config = dict(
    num_hidden_layers=13,
    hidden_size=160,
    num_attention_heads=5,
    num_key_value_heads=5,
    head_dim=32,
    intermediate_size=640,
    vocab_size=4934,
    hidden_act='gelu',
    norm='layernorm',
    norm_place='pre',
    norm_eps=1e-05,
    positions='learned',
    qk_norm=False,
    attn_scale=0.177,
    bias='none',
    tie_word_embeddings=True,
    parallel_block=False,
    extras=['capped logits'],
    init='normal',
    init_std_qkv=0.063,
    init_std_o=0.0,
    init_std_up=0.063,
    init_std_down=0.0,
    optimizer='muon_variant',
    learning_rate=0.0041,
    lr_mult_o=1.5,
    lr_mult_down=2.0,
    beta1=0.9,
    lr_head=0.0204,
    warmup_steps=200,
    schedule='wsd',
    decay_fraction=1.0,
    decay_shape='linear',
    final_lr_fraction=0.02,
    batch_tokens=32768,
    max_seq_len=512,
    doc_mask=False,
    train_tokens=266200000,
    max_steps=8124,
    dataset='wikipedia_en',
)
MLP neurons of a small language model. Each row is named by its layer, matrix (up: input weights) and neuron, and shows model dimensions 32-127. Each number is 128 + 32 x the weight over its row's rms, rounded and kept within 0 to 255. Numbers have three digits each.
After each neuron's rows, "fires on" lists the tokens most often at its 100 highest values on Wikipedia text that the model never trained on.

L2.up418:155096182122082131184083161142120109147136169143138104085153090202137148041138149132140112100150076077125123095176121177132127062203115106163149193125136123118092130182090090083186055157144069085130116151126186165160172136135094159134130106070120180101143132118121164139058146111107138152
fires on: " has", " dec", " comm", " work", " had"

L3.up508:106146205114111106141140176155085154121109131139108134144130081118120142172126133122132090084163141099065116140155156165157139131155138126103171167121057086135116144091071101088171141169142182163050096096128126158101119173170123144028139089155167083141098146068080123137150151126111151135
fires on: " have", " be", " had", " are"

L8.up340:113112078145165089058111111102136079085130116164146144064149137130148116131202155127085131156111177111183143117068149117086109114146111126173143127141108089120147131112071131151154178167132146146148123128143080093170119159125142156168141154120161137121173198155125095113103230124095158106
fires on: ","

L2.up518:167130155116131152119121132092124165126152098099121069085124152123125079140079137185138098138169133184062063129133126117141170127199152147130176114159134150152082141100147114122142112148093157135079177112102096125134177120136135128098045083074146102114157141082210101133129105123107091127
fires on: "==", " until", "—", " before", " Since", " since"

L5.up347:120114178120118046154129077088134083141109156167111111120103104145092128179176133139086093164136111078155139130136098115145101178137154090101149149180141126082131167135174198165146133157128121124168121139150204094104100201147157133118114086105113218096157140114121161122126149102152140094
fires on: "or", "y", "in", "i", "u", "g"

L5.up348:126169155117132098129131106134167121134105101139170147146129120109130114126057152116123154154118108128102122067051149133123134114107129071133140229160139137154125118170172129165153104130117096155176161135127164129066171181100153100095096119073125127098128166120155192185069197109113141081
fires on: "er", "ers", "ator", "le"

L4.up245:099138091122115141131142137106044096126176115162152106144132093114135137119176162160153134099125167175145174171102130119130183114118123114111100121150135072130073080094145184062116149121111117109178154147103118147099147105101158225118122145090156090097078114119110097076140147146122126130
fires on: "″N", "ed", "rom", ":", " Genus", " Release"

L5.up388:155101082152094178150152122095120104114149191111148142142199144091108164098159135140097133164101107087117105133158101120064160117078192153102063103158104087149116178081133146124127112127208130104159106096182087141160100121151119131102129117125176123150155106129053141091104186110116086096
fires on: ":", "0", ".", "+", " Pop"

L4.up114:106139117193105107107153136133124125115143091117166080093113060163061127085086110129187188118147109089155172140098109167167142183126112142079164145111107124070115137122143185114144119144171096095110090152133126146059172078119161118127089161115069129176147122119163174184124108111134155160
fires on: "ver", "id", " Website", "re", "ub", " R"

L5.up165:105108140083173076100099146115101114116075171143164152146164157134073143144087101180105119122058161127119178194157124099167123147136115116078067138115141124207102158091123107122133154116129102136195155213145084141111108161149149144072144146145150126130171077151104179120092157108084109095
fires on: " of", "ing", "it", "ist", "ct", "ul"

L2.up99:153140123103129071128108145130121079137132121154094125176156205174080163143121146135117090134112103110164101144165086176198136123142114128164124123112077179152113149213090141159132114135109103137108135095091181114143123098168120152104130049055160102060141098098139195070149161079140098089
fires on: " sec", " res", "ater", " architect", " story", " sub"

L3.up428:127198159137098193119187151109159099104144134097098168087095137116060191124147180106190110108115151128175110147150135127127125103125158143116168134131053138175095119114150109107128112157074102127125163170114108125129150111108152109175057057169114093047141144175131103123152136149122120163
fires on: " was", "-", " at", " \"", " released", " W"

L5.up198:122157116112141146137142022107138154139146128156169121121095164132136145113116145090144064109122153092069135114095161092113104153150092145119071121151094132139128118147128120116112155090168069156078164132150113134159139132076129151157112131094095086128144150114128133139134137096171101106
fires on: " t", "y", " s", " mat", " ext"

L5.up379:135140169181060091120095142115128112090115143130078133137128102153110152079144095149123157115159110174066113077095101136134165126170178135119136055145105153120136074119143134104113058141156082140128129119110149105142137104158140148152139198101079123130120142135142138129087116151116125114
fires on: "r", "ol", " Website", " dr", "ific", " career"

L2.up91:184127072099152104141147116082119150156144120162110184170092128142096117134172126165146127117107118181099186168126166108109113184083098148114126154120175131137098148128156179121170127091121112145147087090133138119190088170096154169126102167131124122099123086076097151151121160092129141111
fires on: "us", " species", " Genus", "\n\n", "is", ":"

L8.up202:152161095169116147212104155125095123114168159140140122136117115112175138120131146099155093130153061160123117121109157091138116157133139181096161160114099087064114122113123128091113158138111067173112100147145125141143083116121189122169057111078076183142132126134108175135101091132054126181
fires on: "il", "in", "ol", "al", "yl"

L3.up224:097162091126116119085127141141086172081131133116115068128168134104179161195142165147173140165144147093108164127160110116106113116082189186141104158169152175142139161159074119118148101060119157119146035091181094141157113119069058104171152097125103086109134144105100166105097143125133133160
fires on: " cons", " res", "ingu", " m", " president"

L3.up398:178080144130109147053183182102156095234197148088151145071150085143115140085139150111180199154135110175129111148159126140082150111058154159062155128106124160123167164173126169160202146064105085115122112126161124122140195145153120118074159151149120130098149173113164112140148113118078108162
fires on: " La", " Vi", " du", " der", " la", " Sa"

L4.up86:152146121161082171125100059110188165157173162140117124129113099145115091142094153110151082138112122159099125142245164125133179089131138210077109146115101133169110119121167174150115171093134206164091072121099153130112072127093090095113071141099123083114097189175133150148129127133148159060
fires on: " comp", " inc", " very", "Early", " medal"

L6.up621:194119162081162077057173090097134136145118183105094134125154139139153142067138157118119158110139160119143148079066077118099198068161193165148179121186123137200136095127085094120100137078152133137130173061132131122127122079168126080080159175113148155080164164106089178128123189152108125066
fires on: "°", "2", " Championships", " career", "t"

L3.up123:122180141151132084151128119137079193131127117120155051113097141119135161089114125165148143155111130084155116158150134167098179110072163188206094129154140093122075073137119102093163097094117117047154139105153135143129098172131082126120140166126123160126107113166115132139153156115104105137
fires on: " del", " inter", " Con", "con", " Oper", " Super"

L8.up396:071091134095154129127085173124128134134154140119138128166153158107144142101116106188081162123166077128149107164101086136098089097134096104119150142132050140155142104165096178143113119139148097155070163127131183136138054103163181107170114126131126169106146126075074108170070173131144170089
fires on: " (", " |", ".", "(", ";"

L5.up572:053138087088155156133103145136090210126188104136120097159117133119104156147114088136151121141104117114105129125117160120176167195116171053085127111144173094106135072116110180130125184137062028083186127131167132136157154139114166149106138112071169156118123139164129136106146160119171168085
fires on: "ic", "om", "im", "ent", "od", "ant"

L6.up12:086075170111155139078062169082152104160109148172145104118097070165108155157179157143155083157146153114129112089153170108088150112141102126138105135136099122116103233148104148147099075102146173156097136192143101087159141148140151069163146114147139164142140190071110181033134148108061084110
fires on: "R", ".", "K", ".S", " of"

L6.up45:141079155115109116117095145142046107188064131163139181137066097098125130068096131181120129103154096150161133098132106069155121079129183117168116135068115101158142114182099181115121157120163137087171101131128143188160157126107074154175115135187190077115074158129151144162155132107134172101
fires on: "th", "st", "l", "id", "nd", "r"

L3.up121:074128091133130111055162135163106176138151159094157108145098139112130132155141104119139143097133116137181142126095090156057092104138092111152116079145137117140137098133109181082114100152141141202082125170129061143121123115213134142125132135128166120102126122169129149165124092160135176085
fires on: "q", " r", " compet", " v", " social", "umbent"

L5.up91:162136160098131110160138091069154158132130180131132083123158097082130115185104147145121146130125098125111144094165145124163171115139108147107115109150060143096121106130154104089108161139089097104166161114097162096120128130194145143099115135061129111081155061125158127183098139143173174043
fires on: "9", "ud", "om", "ur", " there"

L3.up203:143075144092162119157119189115082078131097121132125118117108148160137169109046126206090140144143134152136073128085138080190150157144158095074142143080129127138175162076123073160145126155152082107126076138142124107153104122180152085128073068100104123149107136121164174135150116134116124124
fires on: " |", " University", "0", " Apps", " China", " Publ"

L3.up268:079175132077149175198125143170110163134131150142099128078160114155126105153194161108174180122114098105110152147085059124031136116129139106120124117128112082133139031153098134130110103102193105117122162182126091124141111084101118118112121145153130133102180140085109098124179159130113079104
fires on: " acc", " ag", " mag", " cap", " aud", "ograph"

L2.up600:133152174118182142165167135120113176128132154130174080144066109095113130092128170121098119146155117094203167130199110131149147126114129082123128042159132175112127119128137155095151146079077068096132115113086125146100128118148091176114092124110096082109158201134210126147085123090116118099
fires on: "se", "te", "ine", "ile", "ent", "ke"

L6.up601:065182155158140101132128136193052097111171162147092125166092140147062108141110122148151146137120155117151158126144177168159133096125132114125161098175138102128078096158121072100143129106180145097102082082056120149161159096142123109120152075201143094082091134192078099181101112128152101119
fires on: " have", " be", "B", "eth", "ph", "est"

L5.up441:169155150108124156072133154118142148084073170144120114136112109080099140076088150118106083129109090086094075098171191169104126087090161119129154189122125161080150118125151200069158150103129048162138167139160157171118094094146088090127132173165147110093110124095135124173086112178144128125
fires on: "ed", "o", " first", "and", "at"

L2.up140:122138141118119169167104149107097120120076066066132157147107100124098131131140105115151116124123126191127141121187131108131149075097111141144134155159057117113095111173120135114200107181129155168108125170093067146068118185134094110141085119171152073172105136106104128119126136103070097108
fires on: "one", " ra", "ax", "ps", "so", " used"

L2.up107:141111133138172122140087108158196060115158097179177113121156157149117125099178163126102135110184129130152086131133089128135111187173149168134141122071142109078126156112155118124108138130092093124089079175110148156127167157091093168066092143157112079101141139077155117099159162152172071095
fires on: "eb", " com", "ib", "inn", "av"

L2.up451:124147110089168095063160123084127063072149135190062130101129103130166117122170082081121134180061085123147103183132181087115174135164100120103125128123157185123125118126117104091149108185210110075148101138153153130152174145158102120095163139139084158110044122138104114110177124151166099105
fires on: " main", " major", " National", " final"

L5.up200:155119128053218084179102161074074129079103130171188125140141137116115089122137125149069156125170066162127124142116169152136102104073108113173136076099173105158109174123162139121182141142162085149151113109136111140178121144041129125140111138089163177098107188156109123135135098151118173088
fires on: "oph", "g", "ph", "en", "ic"

L3.up147:100143128123107162063129122121149110091104173127113102098155159145108135122189118136086106122165105085157122194092101156207116120145164112194109090156121060151160136194116146131127158078125151131107104133166070068134095104104131166143081111048141139114141118137141139126083159147129066099
fires on: ",", " Votes", "=", " votes", "+", "Career"

L5.up205:160092088131114122157143183119135113124133156129099126102162079115068193141070139145185104180128064159138100099106115163103181092149138070060087109129135166106120137168107179149138118116148148124166134103178158142194073123064167108170128084113096113117148135088141115113087083095154175155
fires on: " New", " main", " of", " major", "urther", " different"

L3.up76:135163149200149086166063128144076201131190049116145120073121159113071139122171200140131163142127068126158144140136137184126121077140152151113135141123122184049112151071095114083113118141104168112134111157169100127143137119086099167110130185118080145140114169103122124103137077128103168106
fires on: " att", " ra", " rece", " sur", " pri", " impro"

L3.up315:140153145114123109110121121164061129111126104140129139147106139167073165126115173142138158125157148199161130159114091108105124146096106198169145107135127092119097092104117121090167148131115089071153141112164143090145059123140169142145101156116054140096071115194072131159089095107124137161
fires on: "sp", "p", "P", "Rep", " sp", "emb"

L4.up562:146106155077091149125146124111148147171230108111053127108165146105164193091153160097190110127126111122139137123166076086146124122145142129110143195180041063145120141147189134154142180142124158136146180092144080128190135099147202148154093107111070111123171109152128181101096114107111075130
fires on: "il", " pass", " rece", " Com", " com", " opt"

L8.up219:150136111104113108084153180139097134162161143172138147084117114126082148152175146172148108101081166161172116161104105159125172073139083112184127074141138010170132140148091125166134119141171091104131126106118127174135107137092149158089103119124074145078140108075094129197128095111156167113
fires on: " |", " sp", "p", "sp"

L4.up196:088127151108138125148124194120136115072129106186172118179141187150043135112154123133123150146122154123096146112125159094195149109139157170114163126186129115126118177193118168113075138094158117109135122110161134166155106105142137158142072146139119121150082159061125021119092125081150083115
fires on: " B", "pt", "eth", " Ph", " P"

L2.up230:137151123121077116124112121111200159112133109152146117092138122169074216058150126088162182127128091150135112100088148135180099066145143207188152177083120110171066174136118142099130084144181133058127090079162156081066154111070109126161147114103167100107115119100113092053110136136151140160
fires on: ".,", " acc", "ference", " Ab", " as"

L4.up549:147139118185127147151075142140080134160126114093103154147129151097106164157113125112145118097110059138131200111128093119090104148144113168118128100098127189100145156147099176143134113064096135157155068094183109061178127180125144114135106090126143181087139163167105064105164186125130123081
fires on: "c", " par", " Sm", " dis", " Ac"

L3.up500:122079134152066166085205171080102101143166183115085137113138087050127099158206169159112150132119150120149118126126134091181113159141118080137109082125106161151117103091113080149138170160119149133174080110112134162137132083138128161196103163103129167094089134172149133103153161189135151107
fires on: " Y", " No", " what", "Y"

L2.up83:106157170185152122176066145109158110175170100149043070111158101185182163124154146076169147133119133091117128147155150082131138124086159136098061124158133110139189189067078132105116159104129122084040141159128118160135129123148138189074126167151120158119183119091144094112112120112098175049
fires on: " cont", " arch", " inter", " mon", " att", " pri"

L3.up282:148132117166143079159147108133141107191115187169123163095103121069132153152103073134102123204159118172150182103081071168080117168067074197093074159119141138147103151151097178152131119112175150136127135208130160132175126141138119119148089076085053122121165107231117123129130112126123164144
fires on: "inc", " medal", " place", "″W", " UTC", ":"

L8.up90:091124120117211158126099167125168128128202143146106140145124186117113078138124120141160111167141165079109168090070126136157121112054114103152169100079089138101125107088109129120102123073126096142179160116088127127150110091154236134099113123101135157101146137104137118167102102142087145137
fires on: "b", "om", "im", "orm", "k", "ry"

L3.up381:110113152200132073116164130154134108163159092152097175136137091145149178098171088132164089128137112107152114162119098174153084123128143070215157110151101111154124165140120145102141201131121145102191136168078108169155111142142150125098095117161057132106065103148107097107095100123107165153
fires on: "at", "if", "rib", "emb", "ung"

L2.up204:120195163085147089106147204118139177177142086156092123131106057109168158063192181125158079109155146152153093115110131127121130079111171097093091107098117109086149137137173095128142067121165088129087155140124133175073094152115146156143075175102140147100203159110125065096089140149184177102
fires on: ";", ".\n\n", " Medal", "\n\n", " record", " results"

L3.up148:144178095048105061172064141131077088085109152116120096064121135143110114120155160086138118143104147100125135151121163118170110146122140165112100182068069162161107128141119107091126187062159129064185149125146134122106165137134138111143125126159155161106091171110108185038128171077066139155
fires on: "==", " de", " of", " des"

L2.up630:111109152126107094113168165161083108122103130113139140150148126122167117134120126121133103128146140123102126128138162057115108171121125161138094091083122127107116100154108065084162130072101157117123160126142061092162084181113137175133129150207099110088145140138149099086155156139077133155
fires on: "'", " g", " cross", " it", " Ca", "ales"

L3.up615:112117084123123139161120160084138071140103089130157171113129158181179121117090121164092115089109077100138101119139078194151114089126221079112130104153122151150118098127193085122064126137134171192211188111149145111158176132107073143155131080144085162135098106116122173109126129113104153124
fires on: " G", " g", " took", " |\n", " p", " track"

L2.up339:128210141075195097169092177107157146136113104137122094088128122157169170101094142095075112124164181183136117135108096122126098148118154195072108109135126167116108134152129160075181115142178134162155118079129117152129120157142136109158118127141124113079160130083161122180084143151103133119
fires on: ";", ");", "),", "\n\n", "|"

L6.up424:179148132079198145132114117078191130145092129206173091111147109156154121105154075181107125097028182104084090157117134165097118130138104091103176102096111165191151157106107131105152153111135068113158145128126145131124155088108104101130147103123130108147180134131090130113164150092164144102
fires on: " of", " =\n\n", "es", "ist", "ists"

L3.up305:087159126126094098063143186116164095186191089139119118109125211138112146116069184133152151115099109059092170124133170113190126143169106088066116084202079177126106134152138123133136203166151084142121122141135129166156135136128113145099090180160078114133050065134082112140135117140126157131
fires on: " found", " be", " own", " grow", " mean", " exist"

L2.up336:088179198134122079096064134145079105123155175177083141126077138058100161135052103184046140123158136066171210129123078152197127107120145105132138110181142112135131124139148090126129128136198129085187101138113142086151080140163148121166117174065102119098116123105157140161132127131135139154
fires on: ".\n", " and", " &", ").\n", ".", " of"

L4.up136:157119122155126112133167087136134156132126127061142155107153204110109138145198125147118126140196095116127129087135039120177163172102155161185092124164102171136138116166092094138154119113176105088097125159120107137122075173130162163166118080110144144117165126127142148163126109094076140082
fires on: " Port", " there", " port", "port", " part"

L2.up157:128096170130138145105133144115154117194144103174121102086113149147119168104084130129144147142096093116112144167130091171132156201121136123164143123143161153120123112089137112085165079152166142060113070142115069154192162115160089131101151092138107137182106132100068116164151125157134205098
fires on: " dep", " compet", " exist", " appear", " grow", " sp"

L6.up389:110125063145202105159131110098132134157137144168094127158123101087087172139098211111140083155138178144089134128192140087152133122128199168110120131136152114115133083193087132133110147148125116123152133129083103128135187127135195091134129102157063125086164106135105122126102203196118127153
fires on: "th", "est", " place", " date", " West"

L8.up79:165066116151132102180101168122099138116099111180183073145155145120139168132082137139174114119155152073128117186061086197084160176120070123099113133094151114149076085103129141072119130180164167166127119141113129125090117119099163133123099157147140077088097175120160150163149143128137110164
fires on: " and", "ar", " b", " &", "und"

L2.up223:150126132136137148131085144094104113110171132158091142114127160141168186115183090164142077101173132124120143115173103161114130169120177123150096137156191189110071090154105157109150045148103152116120124147079169173123153109148125128138127139119099120154112097114125147196123124145057091083
fires on: " with", "chitect", " due", " after", " Just", " United"

L5.up636:094132119120159106087092180137096080199185132140105071138168124039142154110160147165114149123119188141135120113156157138115206083143097162129124108126130140110140141124154124084110122108144141182070116138088123102143104166152158150163156171100106095164141145063193102129104133107096119191
fires on: "-", " |", "per", "1", "4"

L2.up37:146099116142089167107105161125119048159138106101173126072104143133146113178128086149133154138122183130137124114179074125185139117160124073155106087120150143080110139075149131132087134148111128118056069121128076098121110086134116117122090129091188096180134226135111069102084134153139186176
fires on: " ar", " for", " bas", "ran", "for", " ra"

L2.up466:122181141134128162190130112145136131153042155148172105137154087156134166102132143103153181064128167185082119151085042144134089111115151146149122119136125125111137167141138128120102171133192149124122153132110142167117103158108165155146017173081104092158095102114120105076107107118131167145
fires on: ".\n\n", " |\n\n", "\n\n", ")\n\n"

L2.up265:132120162145143061179103150116118134139138098125178097193123063090109094140087129132173131122137118072095094106155153131169082163081144155156153138153131141133152129119130104093130119156155094145154118043121118177190101114098157163129096082142145072117147152148136145151087183141121117106
fires on: " United", "ven", " Bu", " ten", " Her", " En"

L4.up205:121124137127076105179144125147147112151107135153130109094131130119070203108177114172151141098053145154079126087118136061143117126167140107159155106168115141132152123146140062157140116144230095091180131121153090162153139083116128090124101188101122081181101116082133141096110135154121147158
fires on: " found", "un", " trans", " first", " sur", " take"

L5.up491:172104129169144123097117134134133101101115203130104155127130129122165144081137144192109111114198123126139216152113120104206171109174140147127134208165145115135082126111122203162154073093083116078136161091119120159124165169099141119185126098112113122083119113083133104115080148173119161073
fires on: "il", " May", "ant", "ay", "ain", "um"

L4.up91:116114155148145088061126150158162160097073187166115141098070128065138143170058086090150198137171131081167127110139043157107149141183130135065129142186122139085169117157106146191087120102131178102073123157137106164090143113156117117147124070109143119114147105128114142158137067144158180056
fires on: " ", " from", "1", " /", " of"

L2.up69:174142112087145129165088139136137086150168138184130092163168154099096107103070131112145108065123149059095139118102158150161113091079113158052121145149158151096080081181094156118180118097152147118143096139109135147167131132111113071131157211171141128138098136110100070109069147066085123096
fires on: " ass", " res", "af", " f", " list", " ab"

L5.up283:105136150170142110130102153070109118172089164139154078091120138175162097133133174151145167099103083085107154127143195139060140093140172166130100101108124166094122166080129109142169070138160199087162117159142101098164119180147133180124169081139109112153123177046149122107127102109116130169
fires on: " to", " can", "'s", " often", " of", " or"

L8.up492:094057130122154105110101114113070123109142131174095116099106141127141146141148135159119163166145141123135046130097143134130144103146179144152133088155124144165071078051062098127134163117112125129167140131137118163226105143190161175135096135130140167128157094103178177176126130153083149184
fires on: " |", "4", "0", "3", "7", "6"

L2.up402:206149100141151051127120143105141113103121087152118058126179107097105160049147146153146149103110217140117092201138172121136082112162111146097164123093131157117087181144132116099135146104129114142102165114100081173138168133150132118191129154164152159084145164114096069159141129047111145111
fires on: "at", "af", " Japanese", "hi", " Indian", "ats"

L3.up608:155148089142160171195149158129106132069162107115074115110130112146131118158154142152140084114105132121141124094117083143153128102167152214128095128095097087114107137113129178075166146114122115188087121140166159145137091113137103112146158090124142136055151143076179081108163083106123191120
fires on: " exp", "igh", " vol", "wards", "art", " ISBN"

L6.up506:139130115099090152106120101152078124109131156085117177159099080125118145094128174124145151158142121158098225097122149108093129114155204175134125100088104108115131126122135185124130086179127070099147147143160157143064091086137140094066133112147088145117144141130130100120129150161070166148
fires on: "l", "r", "it", "ol", "i"

L4.up320:138173088120134103104134093173067046146139138129085164051108131116079101123221154104091141141143125129127133188117061146119149161084097134102108159144138159140085127050145130198095144084147171127146111114153116151154074160149122138107204167144139130140124142126123158068137097140088116104
fires on: " of", ":", " de", " le"

L2.up22:104132112061196133175183147147138087127165134133115154184142137207143086094113138151128142154122096156146103127097177162130098123151148113141143092125114139154121084104121100072239090117104112137118121081125091153128088144144136183171096104124109124110121136151116188086104132132089109111
fires on: ")", "ts", "Career", " career", "Early", " tre"

L5.up292:136127156091098082122060110056113152119185117179093136083091181105135132125098154121148077146143136139049213118143107163173162139094145046140147132131135114206132130135088196111155082102130160129126107172072113131126121170120133192134131118092153119161132107153172099123110137131126113124
fires on: "b", "B", "face", "ow", "aff", "ock"

L4.up477:146099148105142161138131138104168162162156186109107146061107111109165126153091145174094067086157105203151146120167095111162149173112076142081126190130093156091080110150131114148123126119138137158128110117137155139072136161180103135176120141079052029120113144189174161103144137157098193105
fires on: " of", " League", " Championship", "as", " Cup", "ic"

L8.up40:156141152167094085125159138099166089160142090167135113110095129107126094144086142115173125116118124061128098175114115171162089086103152130155083146072103124142092115104055124127105133158131089075128093169139129171159121152120063148093142064135089078123088181068105145115176182113103225162
fires on: " to", " re", " sometimes", " eventually", " h", " can"

L3.up274:138165156187160137134106141123135099129113121163108116111092181146126178095157122092128097128156104161147136103081138099095126118162138057173160138156122168146093147126111138140107120046079172145167090149157126126085113109136090145111162164109148106101069054143132144066157138118083143073
fires on: " a", " was", ".", ":", " won"

L8.up543:179075131158136121083094129166148155111106143150153139096153121164154118128115155145160132124121085186091078127116118093078099096081000059082154083144120111109129100121126090112158134104158081136151091117089122163174127146155155108160122157132078114124150189129172133144112103110058114145
fires on: " of", " such", "g", "uman", "ig", "ug"

L2.up12:123104061104107116069095130087145167148139157162173097141154107118114166097118158137120071134164168125128087093101157155098197164142122158084128150133131159151118153133193120108133118170158168116124174114145148152156087081149162150112081126096144128092103090179156107128150177130152106118
fires on: " form", " rel", " head", " version", " third", " from"

L2.up414:104150136174126142132097063157200068104184082098090137105060124155141140094130119089132099175122105171143117175165162205109147089139113140119152162107081077115106154099116148121134102140048109142072155134104160153156106131151143064153156131153082153071159126080108156166131151136111112112
fires on: "uz", "oll", "id", " del", " sur"

L5.up157:129069119102133126157152165135157124089114104144065124110087154176156096099137090138138146145134085104192127140097115070183165122166097096105203098111079080137152129138120045157102165159159097140158130118114105149100124151139132170169167108125102159148152118156155105114151184068137073124
fires on: " an", "at", "ic", " high", "ear", "ary"

L5.up305:142093135179101135121128187114146088109110119144097155093164153157155153150159134119145113139086090135139091180142131111137130089081103109115191062057131147072125131154145126095181169130176166160101137094193136122109108113111123159105099111164076160125113133150149085105153154040129100122
fires on: " ar", " Ar", "or", "ear", " by", "ic"

L3.up435:084126107132156194126143127148145175062089089162111123125136100124110097051137122157107149127124142158113165126144142099146112094134144167158121106094116090166134138072162127090085157146120232104122147117093139119189076185141107132096113129074150151088140158110140079156112145134181102079
fires on: "oph", " both", " information", " ph", "rop"

L3.up39:159104091101153132084146097153135127144130105104149124107127187110122087150052106165135132144158128102117095170089111094108161141133097154116105162124124063139091154110155095128144144157176181106127150044159169096098109104155156069179121138120110145103167076063147113194113171158153160159
fires on: " trans", ";", " Pos", "us", "ost", " \\"

L2.up373:079140099036112091106100112119125177076173105131121135125118156117129152129158139186128129164114130124129079092127162106129153136129181128120166156117126133087162114155123130132117140077133165090100118087142124109133150109144159150146129125166146091109193115135132054108153134123136082161
fires on: ";", "l", ":", "ors"

L8.up112:139058143176110152110116131175172119193170117162136175131123104201129101183138147147125162120143140118174148069195058169171144148097101068127108129059074120164131111164054093103171096111149123146137159141103122125126119120119156126124037116117131077093121116124148131123148159107102102178
fires on: " b", " |", " All", " |\n", "ig", ")"

L5.up506:138148109097132102186161184154129128172082167148125130095117121149165128111144110112105146095180159114143145134072098097139114130130139105111146054105158142130146151107146079140132077130181098066106165155163081133112137109141081083087156129178125151115144111166134102073160149147083089112
fires on: ":", ".", " cm", " match", " object"

L3.up419:119176090161133078126145234035183130146154157112129122081094120156093135141144116169110119128128127086141147110096108178189135112155114127165171150117151105096040222157122081112097126111118114120082116108129165116135146123128073137076151097112156124187091151148106121077124113078104147129
fires on: "==", " place", "wards", "==\n\n", "ription"

L4.up325:149141159157123166164163162129129116147131149113186089124148134086129173114182162120070151109179144102068127159140118091143154081107086150137127063130067115119110140133094122151078073094189178153100100088148106081159142090151081065160111153165175169119131169139118085079132110071139065106
fires on: " G", " K", ".C", " g", " O", " D"

L2.up170:133154121194088127140156134122085159134106054153123093128066137099063239181131139104180123153057117117138087156132117144129163178135178190161142134142087120142142106129195097152098170137160136087136141160186130179112125116124133107129077127131114079151202146131110134153113127151097130106
fires on: "per", " Pro", "Pro", "History", "con"

L3.up69:158119121164158154119121210129154100112170144162069149152109135092114097125180117111104155132164138156105103138131105110156182129096125124126132091092114138207125116130129135076140121164151167176126107123103161113130046083145158129122126047070119161083178092119145141073103151121103145135
fires on: " known", " =\n\n", " north", " south", "Ge", " state"

L5.up478:129113167087121133140148076056122082128086159119139132107145102120138125134211122144151117134178127070127092150117113123122162094143078137170155110135180130115091124139122189124109141150135106157134154142162143069134082114096152101138123118113142137113023145184110153079102097131050156097
fires on: "ro", "y", "ri", "or", " order"